Weights of a small transformer language model.
Size: 9 layers, width 224, 7 heads of 32, MLP 448 SwiGLU, 5.44M parameters.
MLP neurons of a small language model. Each row is named by its layer, matrix (gate and up: input weights; down: output weights) and neuron, and shows model dimensions 64-159. Each number is 128 + 24 x the weight over its row's rms, rounded and kept within 0 to 255. Numbers have three digits each. A neuron's up and down rows have the sign that makes its largest values positive.
Before each neuron's rows, "fires before" lists the tokens most often just after its 100 highest values on Wikipedia text that the model never trained on.

fires before: "4", "3", "5", "6", " cent"
L6.gate57:142137147132145147154158139160102144148095169099150119165119148132087113121143091122153138119152168118089120140121127102154117099122157095148153089095088127144079116154145158122163160083130112180153129184081113147113081115093110160138125126110119132161151135153177144137109152139128139147
L6.up57:089136131104173151133163151116122079140117161146105169146154107092142098108135118111111128088127137145155116132109179130141127134114104123123141104159110077115128110153105128110150092139119099113149110147120141129136109125152123143100177110126115147142149105158119130144122131136146070141
L6.down57:123138114144149131132177115102144133130149122154099125170099137143111083109126100090152118138129110150114160098107146174162112115137145091137140127098126149069133131138093154126152148143094104087176148119089133086099146153090151114149118107160156154144131130145190123097118125114121139104

fires before: "ack", "end", "em", "ail", "ribut", "ired"
L3.gate270:127119127143147164126157108114126111123110112098167109131138062100118148135104126122102104112115146128154097128145147126102092173094128133157139177118097111111129106092105128134134168141130133090167121090109155104110140171156122153107110139125121124137147065125109119149092128105145162176
L3.up270:115151112103145133152120109124107149130095098128128066118185118113116152119120124109118121130132160122134155137123107119136107168109141107122152141142112112154097097138123073087146162136112132136120116092184119109091176141136107146130135147117124114085158112120144148130098164093121151109
L3.down270:119146126127130149134119079133141123177134136128134081115118139124109139108177148087132140137104144137116103108113083110115130139147176146148134166108126121120116133066157131095184129153159129094100153124152162146141145153156129173076171163124155086100126100131158140116127119099133124111

fires before: "ing", "est", "ed", "g", "ect"
L6.gate101:129085157131154166131130091092164150120130114142139122133112127145079131118134172108120104103157090159127143155132129132139140113127120150132121132114073151153140115159121127126121109163136144176166110113144142136122136157150125109115093096123104136108126102143118109139115151126134115093
L6.up101:120086103122091092168117089094120163148154123149094120122076129142157119152078139123128086109132122115095126153110123168094112132126113114173147127119111098138092100103065098178107121109139108130130138123110094140140135110107117138124138122089157137110107145185124144185114148094092168145
L6.down101:171151101135113089159121124121133156148127123146150152135120150178091115121116143142155133104164148078124099155117130150125114092105115137127165119119149103120108127167160097118099129129131105070151166133112145141129080152114129090155153114119136132141106153148138160117148134093140166158

fires before: "\n", "|---|---|---|---", " 7", " ", " 5", " 0"
L3.gate388:151118163100147144144106094151191093171113117165155099133127129110128174133160169096131142166115119155112112114093116137149119094151177163155120119130101142122148114109143142148143131115144102136140108098167098139145077096149096148110134168109122082083147119118141149134148075171140081102
L3.up388:126128090065190137111147112151113124152117109118119122137108132156148144142126105148116128125110142101111125123162128146104137126120113071082107107129085122141163161172102143141106153100106121099182164181171107143121127095154111148157096111145146124103096159131129120121126104106140151117
L3.down388:104114162141073161149148085104118113119129149114121108140158085126112112130098166119085155134073101103103163134094151164120123122144116135100119116131141163147115089161156079149147107153119132153116137113124134138141113109117111113129164111095128122123137121097173135080108106137129107149

fires before: "\n"
L6.gate174:097138119115120121120096133098160138119142131091144132150145135120075079114122142096142098086106147162150087115138117132167151159124121135130084146137151184102150154130143167087134174157126145135145147127133123143165125103160116129118096168135124188096150140078138150122135103099142120087
L6.up174:162096145122093150162118126158110151167122099161109116174135120128181134150151166097129129173207158163143102156124072104101132157120125121143134112086154146105121079141137130141148139160122135145137100179139153132124164148151117156134147127153128136139160079085116115163116138109154144088
L6.down174:108100097147100128140132141124125126130143146138093110133122124126122140115122124129103136133132127121137108176142137148126150146144158111110135116153148157109146146111123090117109147149157097182175105114151135129129158107097114127139098144118101102132143145032090142157146154125083125101

fires before: " |", " of"
L3.gate207:143154109115134138136134085132164124126151166113156122148124126149144124118141091127122158067136170154126109106086163155116112142093138127161120103108099127089113152163092127094077140129156119131124142112111112167119151108132142115102129133148096110112092166158134172173154137146145132129
L3.up207:124102179098117096141128111151161104120140119144110105122134130084182182159153117111121137137144137090141154121119123103182134129120133147146111119077146158147131022102145148108089144141100133125107143094111120135171120102151129129084127093111128109128109117135138167147126139116104111169
L3.down207:100109071133113095186144133152125110118160145097162085171116145087122128127111152152145150121126170106104160108146119118144138156123134079119135119153168119092204076126142122107086139109122105158121168151129134140102087101091128129114081128143158132096147165139135171099127103141132118166

fires before: "\n", "-"
L3.gate221:152153101138146129100113143100111108125089147143113087143136130086126097129101122148104191190152133080143110114096112113125130113156156120141115118113128106132107117164117071122111136127089154133093166146155140107133112122150115110110148113120127111115116099161116136111133160122119125171
L3.up221:132132095135159134154130154121147178112136160171146154101147118122106121132166104119116180132082107081094165123087124119140103177130143135135134087143146114171126126126122141111064118092127165150118117141146143140116152162120112168148143143156175089112146100130109100095135109154109097168
L3.down221:085127107108105116165157079130108118122132147149135130089159116142120112083117142100124140113126106107103096152117155096115117153144156138112137124090118148117124127093113116128094111152134101163146138206130147122118145098104129118151105104152119155167157119136108151096106078155124117153

fires before: "\n", " ", " G", " 3"
L3.gate273:130170161102159107115091132122099112147134108152079123155114155086114129118135128059170081127120166167096113103148098165145126147173115103139110122130128164096114136101130119128181169154133123127159114129143123104095146164134139102147093165144152075069139112117140111130148116158123131168
L3.up273:109162120091161089091086140140152129155097116118088103119112116122126107135127170108121139143135120162117122141116099144078129138105143168138114097113115150128151127109128157122097159119148155106145181124161143144137139124133160140167131150155115132093125086098161097146125148142127142116
L3.down273:140145117136116099165128152102127103152100103080114079109100157099169149114140093109109154105129131089094120111130124189096162127126145171120167143124080180120133164126140094138115149129184097131171117130122122152131155106154147133129145127142093120110145086127147125119159146133141105167

fires before: "\n", "ach"
L3.gate355:128096159146152119118133125107164118146139126132083122114131111087102142125111119121138134151153126108132125123109178152102112133095161066150170160110127103145094150091111105097129145151110148119142185133150093109088134156115101109143099136144096104151119135145135095121147135130100143140
L3.up355:126140141143137115097123152153141136132144151129135152157129113157123142125115088126093132164135098107136116113125148151130138136126149131087099128103163144124153137129085101136105167141129102150157169119168130116126096166126113169069158179130102059104147131171094125136162106141151158111
L3.down355:092121119133161127160113115101092116139138146105125144075119134123163124154130095126146117099091146121094127113093150142107119117123136107139128141117118128112095180123101136124133147169104145109125133103121145126123125107105110119153094145138092145130107126130100126130132147150129120146

fires before: "ing", "ed", "s", "ers", " the"
L6.gate300:112092155081155129149079171145102136104118148128122128141113113145124136166119140146129181130140111105113170145120117127132109158115147168142147105108140106124121113107098081146097149121068138142145118124109169118143079170151141121108107135109161151121130108096118137177107147124140184143
L6.up300:087151147098138156148120147139128194166118113135090149108090114119115130110082120111143187084123138138159152091116156158169086165134121117123116124122147087161139107135185115115135141139163101108115129127102133098099121140144101111122157129108096122088135125116123074117134127109143137127
L6.down300:135113112152117148137147154098118145130134160104109118125111114125155115114120100117102159156107156127129192091138133135147103133113138101168118068165137156129119136141103136097146090159132101144101132163124134111143141150124115094114132106149096137093118085100118138093085112163121167196

fires before: "4", "6", "7", "6,", "3", "5"
L6.gate44:110126158135142123131152113101147136147107160119144137100125098165142180070113171125123154101109131135144151196119111140121133113107159091158106101118120137092127135111087120100103121105084118146112136129142122075125095124099099107160107155127103146132163111126137144112153113113138142115
L6.up44:094129125143137147109141164130130069154142134117144137137158127122139158146103139118146130096134145138151133076095108105112112130079113129129132140098125124131109118160173130124104153104153153136130124137186123169127124126156103165133153094133126102113114099103110168129125154083149160129
L6.down44:156152103151142093096157128162131127161126141119103097169142116097100149143149140121103129070125175119137149146123141163084144100116117140147146118104091097135118118136124137119147181116108106145117131184131123150140115189117110181091078104147159119143125154115146121117146110136134154118

fires before: "5", "9", "7", "1", "6"
L6.gate182:118156133142136128145065149101128119153099147126138087102098132162167155094111157133155153114129148091146111116118096122105111110110098134075158103146114097105088140147171136121108136145143140192143142091130116104117103115150154120140150083150156145089117105123104092135158136122117089129
L6.up182:078165108143120142117123095127096111166111130133130127146172130129120128179105135138172125099123092149159103145093134137073130099136129133140176122165128160086124123156131158155157138148109150132125158148209112138134106101133144133147138173124139152131106129126101097101129149131172109181
L6.down182:111162142147140146164128108125124134117135142134137096078133080128126158144083105141140124098142134103119120134117137123129122071108086127136172141176141113101120121126150100148149124121131152139120141135169135158114148197119145172141126129150097148111106185092085128095083152144150083134

fires before: "T", "E", "S", "ummer"
L6.gate86:117147142122122093143148117138130125118153135157139107160110109124137085097144078116123125136114131136123135102105146093127108096131111079120147121129137165152136136127116135088124096169129120115124103109053116147129124125118115163131122205125134178159135114121101083125145141106128090152
L6.up86:131144134137115094141164110169139109142137110095080134166125155130128129101172114093174084127115091103105102168119146131115156101185124152113116085085173109143140150116105113124113175151186098100102123123136128129122122131100145144138082131111128100143156128146104138174141155102102090119
L6.down86:101149132109135152120088129113156139134143102126085142134118121111121154143085165115124109112100135114116109176128122109108140115166160151118183163085169115127150116121072138121127135109087095114126071118117173126098181134159157105131154140152125128121109139095142110133115126124086133084

fires before: "ed", "ine", "ific", "if", "ag", "iz"
L3.gate286:172078107136124147098135137142142122161115152093118118087130172139165075163068142155152145098130101139129103109129100129154097146139130145134137139144108125131119127139093117122152145156105117116123110085090153095150097076110124122133115142129112135144151102069174116116120142116122122148
L3.up286:121151088152152100118139072147184137108084139118135120134113118155151115151116107176140132098113107115156047115120144161119101143145126145110170116105131113131139109163128133122144188107136115180090128110158129094172138143093155175135149151139121106105128143102163115098101126136122096134
L3.down286:093127102165124135102153128119141141106100128108118123107093151135121102130067093127121136124111134112130125129102102131151148124136153074127172144133097139145125146141066124110142152123129133106081122101133135144153094085084079142122106092098092085115122115102157093135149138187121093150

fires before: "\n", "-", "The"
L3.gate418:161096123156120096124093086156129135131137133110047089112095103104123135136127130135170112129143127126147092120139129179086121103147138151149111148122131086106107149120135155113136140096112128143106146130100135092094084150122140116128130152117139145131161164111107075124163145115129084138
L3.up418:098162084149119091158131112156139139150121113127066163066119122083113118111127136091109147110144112144124089132118111114143143128120122141137111132133137091130133184156074093115167170149120131122127138119132128138128113113155151168120096144144126130122102108150150133144130108068138130099
L3.down418:108152129165171110135118096073090114109134147158121173167114181110151130144107138096145136118121118111124107137097104125101177154164103123098114111171138135113106141167119134120122117071152159107126151146096128160119167141165133108117090179149099105169132127106130099126143084108155140107

fires before: "ic", "ical", "y", " and", "ist", "en"
L6.gate153:169131133141135094114127136116149143131092153144129114082123122126160108120128105150148118145106141091143153162147139084150113111137099124129084079104144139117144147115145131122104092065157152092134094129176171131161117152145138138172116138121152158134115153155142127096083127086126152091
L6.up153:127101172116118140201109141127114100127131144116139117107142139127116117138160130125126088128123139129153197137132135162128114165121119150151139151168124171114077122123160116101133098110148111146124076151143139131114140148090095098129123093125099173080139152153094131118127120143155115135
L6.down153:098092130146074122137115115116075165117178108133118108084112182085160102124142083085140104150093152127154129174147123100134118106119111144126150163170139132128121128104125137115106111145137151128100118145128161114132109116092122129113155143129082115106148154090140136134108142130071109116

fires before: "ury", "ral", "ur", "er", "ice", "re"
L6.gate206:152153132176135162106119101087133139169123188157136127145082104124180119137118150124148146137133151116113149130115128085125159135151112134156156123108105087094117136083069142114105192126104135131113133130153166115157135113142103128132128125106105163129118121126127165077169126147116155110
L6.up206:152132098137144131115127118108157103146135165139133157125144097166104111105080183108132171130119120093133145121164125094160126124107142146113121096107163142119102115119164096105082143102092152102115158126133143114122125108125090122132147120098109109082150142116149151129138143156191113126
L6.down206:120162133145132135075093146142102113138100123106129126100135117113147120090140141100090103115119150144110115152150106151149127140125137152113162149169183120086111126128145142100151128117145064121120129157157157100166101104110122141117120129131092118157157132170126140116123149141144119088

fires before: "4", "3", "2", "5", "van", "0"
L3.gate125:123146099134106125139147127144101099107142129146125140133120087121066117133149098111163115134135134135157135097147098158090113079104107141111102125093069131085156118125109142147102167101103141157151135137088175127145093191162130124120106114106096124168118129136127173138098117115175134114
L3.up125:151136159122131129137142106133108099159086111129125091066119132127171105167090118142159097127143145133133109149137149159149147085143181136119140151110127129113151111141146140152116113113103166124143103148096133162158064154175097108117132112127117087132114156071119130133122158069194115101
L3.down125:113153133099153125114097141113069123128131124128124152072126140110135175137116111149148119133136133103180158096103099166166129124092131087169145117140138075078129117169133117083114140126109135123158091160128126115142142152127107113093118150128159119176165129140097096119135155152133125090

fires before: "L", "H", "T", "F", "G", "E"
L6.gate438:113134111094167144115120101113128143122147157134095151135133086123150135120155103168142107150123183174086139184159147147117113105149124126154135142138139126156090162110144144116136110110105143084096137133124106142117141125110140178092121188137100129136131141120087154083132093158135106113
L6.up438:100091126114134088133151137149112166111128105122084102115145124149122143135110157138100134141119121117137125184133104138093144080111133167087077107088129087129110100127136052114122145147126090128083155144133134105121149137137127131138132084131115122146163146144125146126161147145169071142
L6.down438:097136149132156128129096115106129145070169082107113131139115109101118122105104086093097080080149146136149164098120126140148131113128146105127178128071133135140148122101155138137152131078154129092150109113134126119149121143156071114160152124120137131139120110125121138092143164130128119118

fires before: "-", "\n"
L6.gate27:126119152154130102106177125138114154159107098100077090106120116162087149125093148116111102111118150115132125149094113124146114146089163120148123115120115140181138101112104109147099134113145160083152102128146156101160139161126080118130141168118147165112147075075100107100164123131117115165
L6.up27:134092132140140125150174093137135134143116117121126165115111158129122102135150142111126173195098148100088144086168127094119117155126117125098125121145132116118138168127126125136121121120112119130086127108156143068113144133132139131140119103151089117105146135083111104116163144103132117159
L6.down27:141158141156165132150173140129142157169092121109101129146132141137112118116083129121130139169128144152132087107113114137106128139114128145134102150140114135125164146129160116109128118123154103107112167127123133083106090124091082132144153132140068142132118166049125089162128130122115106127

fires before: "it", "un", "on", "and", "ission", "ound"
L6.gate241:088140100139124125099160128091125131141138120151148147122137150129164162119133130079099113121084089133146115096115149109142157093096074135126128081145147109078148104155106165122180125122133108116111149140151142141128161119113102135096141119139137167144123128170151161146128150098105138122
L6.up241:123126132149124123127153130112180116136123175074139125140137145127101145088091142148107109147147118125132125165095095079110124152126154157108092134144109103125104156143126120164117151167099111126135153130114081128096176104169132152113063118098117111081153134132129086094146124167146108121
L6.down241:143134127126107097136158158111123119163136081113123112143121161134142114122095133098093131101173147111154132121124155089144119127091134127131115142112111096165112098158132138162167123117106114172090179143075077086113150141173108161131130139109120150117103159133111215105120142142134147096

fires before: "\n", " The", " He", " B", " In"
L6.gate387:107116097142113140139136098076156178108146126134147113136101093141134118103142129123097110117132138168139129120142141099139130121079183123149126129130111160152111114132154132111079112159113159139113145107147129053101139110100125145104124143111136157169115152115171123091136165143067108119
L6.up387:113108106120108112124167110127143144155089111182115106184164106136102130142106153143099121137193090120136116157182139121149090123130147112102108135132106143166157129124145158108094126117093106153119106132111126149148131056142148142074098129103121127149097174130117124104105142156117128131
L6.down387:190170058148115128094152133144097112120133124145128143173139118124093122135122131167120120136125131111123123129088110148169127150101153081135171141061148144111118141120140145119141123133140122088133179108119139133096102150138118105103111100114154097177115122063106109117117119116121150114

fires before: "0", "5", "4", "1", "2", "3"
L3.gate179:084146083070128138112132132131077162136140126122132119129145127114145089117126110160084147117123116126096140185133121171122179120103128121102165150151116114160193107152130150127143138155154141153132107168120118108107110155162110140152129102161114119160096116117161156111120156100121101095
L3.up179:090121131103153164083118155078137153128129138132107127095114129127116107151161098135128144158135143160120114153105131140131154111125128097110140168144166147124117146163092162143106172156150117159143143128108124126133134129135140102133151133183111119105121103119138137117117110121125116121
L3.down179:097149143123143151124153156126135151098144105139105135122106082101144167140086148149120136074082129129100136155109128120123149116155159095079107106088146128102146134153101094119126101124131165119142103163113147109160139152128129150143108122126106116158093140175172135093107154131113149137

fires before: "\n", "on", "in", "ct", "ul"
L3.gate190:135101130136115096104154145166111096138138157124090144142168114133120122137165093134108149129125118129116085103126118105110114118116067129108128131099138099155120160109129131135116149121088149128139102103091140145137083123111154177092158080129175130186080148135136185116149111139138129161
L3.up190:122144107148132139102141114112159135120100145178129153151133133159116126111149129117083144117087128120098120116122164099095111123130145148137086127101163118130150133110133118130093116165102171109115057128115161159112099155152140168156148141160144180091130170147144160125135133115159150088
L3.down190:152135107179085139100119107098113137148156158086149124173087172148146109103131146100122163156142155113103138108102130109123156149112161130163137130090124114086149146109092130110128123165148120122151128155140148170155101155132106195079130158119133168153160167152117176148108091147137153113

fires before: "-", "\n", "|", " 201", " 194", "|---|---|---|---"
L3.gate149:102147113152122149135190119161113127162139107125112137147130142138139121111113121151125154113084119087103141101137143177108114086129148106105110098132126122136132136095115158088108155094110092125125143123113112107113124097144148133165108072136151152154105156154093154106158123114109148177
L3.up149:141130165128103161109114112093100102126154103091101113106124159135144156157135145152114140072187095098163132126107134111096121134104155119117114151155136140151127128108104128144103131156086146159128164134188172157114132133144131165155158144154126196124118129123168140099127134085123163184
L3.down149:124140116117151125121130140133111155152146154095140121108135100146106109171157086146143167121106096136131110164097123119131107152132097091168167112121116101126156113173180129116103123137155105096127139197118114139114143137106136143127181146121085106150092131165124124129129179148175129115

fires before: "ed", " that", " of", "ing", " to", " the"
L6.gate315:122114148103116122118119108137142112117122121138138149148146162104150159166161140176181166152075140100143161151124143101121126120105183126094107118139142134110158113087167109124112148130145140173120142143119140119101156103085153113165118150137153159103138097116096127147174129139094117144
L6.up315:101158162098155139143121122096129151105126118111140133135174143129124152154149158186115162096120159106104085100122146110100112145136103126121105140078122137128122129168169095124087141112128139120128121086111126119125142107131145132135139135089124115106133086157116107089162124137088104116
L6.down315:106132120103124097124102152162115100110117118133143083175137163140108175117125071119153100130133070105085136173126138147105116125123134122139126095137139145137162120088114129089124150171111090136138106164131132148101112113150171104097102154155101143133143127144126162145119084125132139139

fires before: "\n", "-"
L3.gate0:109178138094114122170139171148124115102116139164101115088119148147140125111092117134098136100110138117170140095125134095157122147113127130148108096116161159142120171148108117126156122131119157126124138110144126107101093101110066069125108138116132154127118133124102151153165136126120135133
L3.up0:141125158115068121174138082158100156128076131138149141107126131143124109093122141137133134113111124141111078149111146145202124117114126138129154147116126155169135142128115100110122115160132139114144126100093124104117133080142088084136125100179157146124084113123141127107151104142116147135
L3.down0:142111086173160114145130166134134147127145107134104114117130177132152146139099138153101141143135130124107154111123124137121166115099181131110152117137138099129127133123125138127142085136098133129147176135137092122112136161108158173119134108111137125157165138105126194109131144155131134171

fires before: "\n"
L6.gate167:067147125145151146155156095084111100147104127111082116130110124119133145125102089059105133118087168130148156128118148141132115129093117107137143123100149128120068106139115137126108117063114173131160109148110146125161094159126084124115170164109114158151144124084140142118097100134115136123
L6.up167:081060134116182118148158112092103090164111110129134120131127126119093089096111123108148116147110105117082119125154143137145126134101105077086142131159153147110091144131134161134093108133139140140122137145179162165116092154121144142147141152158120143149159158139140143099128127129120107125
L6.down167:116170118123122156175128164096086151174114146134086114115103132130112120088087138123101142130101141120106110123117117149142137098099160141108161146129104169123165119190182137111103144139167170116177123129131126160117113080112181151101125095105162145091159161065164105119158102158130134099

fires before: "it", "and", "on", "ission", "un"
L6.gate301:143145133121139097081114170138147150125175125152115145116127124130129149135112118105139164082117161153143143132138141130131147162127102124143144121115104087146181109115153075109119107106134102123175102126099124102155138167085101093104161176104114155142132102163087100097167092134129163093
L6.up301:124095106120096100082122096099097131126134155159114141092099161125112145126106142133099122124117149110123115123108124099121127124157112156152121102122137081167107126164127107078150167148125125126131136144135143089126107104176127127132117122143092141138156107095141120158130136170133128113
L6.down301:132143151121121100164139122136157114087117122149103115142119162166138100146133126100078180137122133133121154087116116121072098134116140120128153115129131117137139105124117155148162165152100098130145117105142173120153129140087117167116158152128078137143163078143109136134125105121104092128

fires before: "act", "ed", "ect", "ons", "ro", "le"
L3.gate410:134177085150108157137121103116110158120141096075140122087148110156105159106113067081111095095128124174156126122133144095104128123142126134120108155153117135125134120109091155139123215122167122154150098135096125142113122160137107143098091138128107100146092139156160156123132131159116129073
L3.up410:119101099124119136127141139162175162120110101122131137124132150143107125159123127097179115107114163133112106140130144124123101133077160195113124124090122118144147113131126165100105155100144126115176131093126127110094159126180111152149088113106137111084154149092175144120120133116153109132
L3.down410:089109129121159139122132092149123150117145087135162188108089116153143114119111120100135101101117129116126118134122135097188142102134142125160171135103107129109115151109088122143104127112136139120155146087095163148104110143127154125113099119146116096111092141151130177083135159069134110151

fires before: "8", "7", "2", "3", "5", "6"
L6.gate62:106139108118125149085113138112123110120164134103144093115148113164145127126113109117112110087121139158140151099121100118136154129121133152143154159137162108117148147120095174100110142169114158152163138099099138130140099105160161163121111113115175141164148099144110069096128178142137176141
L6.up62:136142081106122132128096149143071126155122154096098136080120100134137142153125119128128158121092148154103120132118127117128101115055116131180153076183126133107089113093120121097117130120117157148173144099114138142174110124123121170119130110097127122161125101129132110111171137160088135146
L6.down62:123165159181121143151114092093096100136154179163170077138155141145132129182106139178160136095109160139159087089088105119141098109123149180150167118123113129111106149156098147141132103142143121124121134113111151131137162131142096161122136136108136116161148112096105140126144155148149097077

fires before: "ic", "y", "ent", "ics", "y."
L6.gate260:160149129121109122154116184126156126099140195119138125125117106104136099092105130086110123151098101089139162080100145147120082159066117159115122140169102127129142114134124151119126097119123140113093127127151157113140118114144140127156090134119124113182102154120153121101115081129146193140
L6.up260:138157133153108134151090105109106111129142123110139125142133150099113130161128115105105089084137088136147092090124154137116090134145132136134128156095166140129137145112082116122166089114143106118134161189153131115128130137142171114115092078131134136113167142145096116126149139125100095073
L6.down260:135138126154085130163129117098124117107102116131161135129106127096115157128193157098103101101096112150107097143138147085129128128183100073135125161118148122108153145074112175139157100095128136127147134135145134148161126175124130117111124082137085144164135159103136152117149059117090106060

fires before: "qu", "ven", "con", "v", "very", "p"
L3.gate426:097162120142112129133134148175092149160115153083172098123158134100130125132093126114095137105126131121100110125098116152153126119095119116137141155088112105160144127145160092125116154135120134130144156099100143120127079125128113137137118175119131148131120145113156159170116126072162119158
L3.up426:104144091152089133148115139157145108137135161100129139138134129137137124136121084149095132101113086123100117086096131134148157118087152121099156174119125137124110119118123125138166129142134136084116113126120142093100093125130107103118152173186141162133122160137121100157128099088150156138
L3.down426:089133105160119137151124125119121161144111097155127125131171102147076129091068147141129134113101118167127125134120087103147150155126165130133120128159128138150156149118149073124049125136141131128095134080145145141120086144105123105146155145107094141159143152100102136081090092109128112121

fires before: " the", "l", "p", "t", "d"
L6.gate234:151127110139147097094158124103166169167120130147133161140134148137124160128120103105154099138164114157147117145119141104134122183112141117133137156114143170141131142097114115138137125084126133108111099135147127128139130121130100115136176083116081171127180168103124098125125176088179128130
L6.up234:132128132159093128137156092117146097140109138136129149131083153135111110170121148157113106139128121171099111126083163104112079134174128121105117163098146124148110133157145113142079110128087136129121142132103142133176113123128132111151153124089088111148149166123065127120126157135161179147
L6.down234:131125150159164144130139151123111095148128125096149119119125144140108152127136102105114138163098158125143111164150124154118117146181114126098121088125185178134090130145116123125121099129102081151104123139134111133176127146136106120130126125163136092116122117160155138106153100151150111148

fires before: "\n", " The", " He", " It"
L6.gate84:101084127110110144133130109118122171114116150141132123117093123148100166125154130140106103127096118118144112135139190142117126121124153143128146126121111170133153176132115162088094095078091156134076118102170135074138134119118131112163147127126132137104113140124101163157142138121111121152
L6.up84:117124126151131117158126175113135158132128167139089093109125083125138128120120148116096138111148100108126109139137163108150112086124124151114178087153095128140169150114142119137089139136128149148112150082109108106127095147116114119162073113146112202114089159096131120086152146137095126176
L6.down84:140153145122138158149170124109128170135107146130078111150128115122119106133071111132137184137117106123113113150128128104177157161105176127128144121141119139139148126169115069177103099131116131121158130151140167102122130144098144136107107117154112141092129136090143177151174156122142157129

fires before: "\n", " The", " He"
L6.gate375:154100103161090140088142163172136155122109122130134111121130134120135091078073140130122126086146132142116063138128177130108110089083137137139172143105148172194110180097134101152108173096124143129093143131137155145157073113165104131074117140133157162179114145139113110129127124125105136120
L6.up375:152069153156151155158111128145140173126154080118122128100137098089125105147165109116082134106160135131119124159149179122151084144142144154151151116159157178158125120136120169162091144128090139141133101146156113146167128132159085139155095117154143146162113153141158163124146177155110151111
L6.down375:091083117164142137142102170128151138136141157126131114144141147122157149125116121128116153119142154162130101158134159192152121140182192125175162156114142152178100128109075109124134132128130118124110129154123139134161148109113143150142149148113133119095124144076105152147120152148137124145

fires before: ":", "\n", " |", "^{"
L6.gate388:137112131119166145154134128127121166126193156162144109114127102117156191132141103166148109144155120103159144139132127129150130131103129127092127105134131121113108110152095139124158127154142165143105164100169132165124155121143153136115083148099129155086154097076127182124146084149090143122
L6.up388:152118170122104115158090129089168090117123079131094125129151149114139132103095119136088133180133128086121136129145166109110104200103127144135156126139141116144091110148133182143145117155155139105145134141130144148114129102140143138094167107142089143099173169100128138148113140152136150112
L6.down388:150137139150130111123055112156143145189106150143122127145142129130113120156096145097128131153153105087135139142081158150112155170147138153096121132142141151125157139157129146180130149129213103154107141134114165140108097137085125159109162116117118121124134138146136177109117146142104142096

fires before: "on", "at", "ec", "an", "ation", "et"
L3.gate19:172140144149130122132120122076120126121133106155130111101082139162112132124110138128141168166144115122113112067121179136096178144134134186086129117143152096126144132155117126157136168138144111109137112138173122101147167124099145154120108156126100150138112123153122098167115134119159129167
L3.up19:143120079134118111102155127107129109119163121149110098187145121123139148091141137133149105148119112121077158138120166174159135193134107157167112107111155129139158135137141095137139181082094135103149092121116132109145104140112148133133090138113146133110127166135102116145090181158138111119
L3.down19:117106094121125135124120114140109130094120136185097117149130149142126142107132141122096123107124146162085069126110127143119153155123117163123105147125173098157168123155133047125156137137094115161156112128111105120168152159136128152159117165162123122156141127156145154129138144127159132133

fires before: "ed", "ation", "ative", "ing", "ate", "at"
L6.gate152:100127105136148083146145145140135113134129140132119137147124117134093087120112115133169148152165097078134115130137114134080166135119119112149154134141099116103165106117155137135112130097186121143093099146127178146134109119167164112114101121083150113173115149176147132094170100111119138095
L6.up152:170139140140120133135108145137114109111136129131146136136091191125134133107180150106131139133129128140102148118133162104137137161155144138118159136156132152125143099150092175106119166109197128130119078132122160092190106105127100127151115087130107152111109143148102137126177143131142158095
L6.down152:081137131148128114126110159130093123142113143148094120144094144117079104150135166158111122066102127112106164097077136120136136125126128102134156123127115126144147122160126140101122130122109148128144173131136175115097108133121128124149137143128142128121154098151127138126142098150130158112

fires before: "-", "\n", "2", "19", "C", "|"
L3.gate255:126178122065134145091186085149115142147134166121099107185068144154105114114125126075116081124151105101133159122125140127165160109132125104141162141115116131112155159126092088124102145125131143139149122153155124125134139122120129109144114108151090139131123162150115122134114135156114173134
L3.up255:114137157138118119141143131111156128102106139143098108086087121163131171102136115146131138137129084114077067080100140097166098131122153135129129100149134129129147161121111141123123151154108151134121131115142092079160136118186124113159108091105156131091094126165117161100169151157143128131
L3.down255:111117119153099134174146121151136168101126173065142129157142137145122143127140142113087156104068097114142118095118141121137166064140123132165091117151149155114172089164132142136144122109118128161118128148148164130136098117145125160170179118115121089128139158114116128115140142086150140085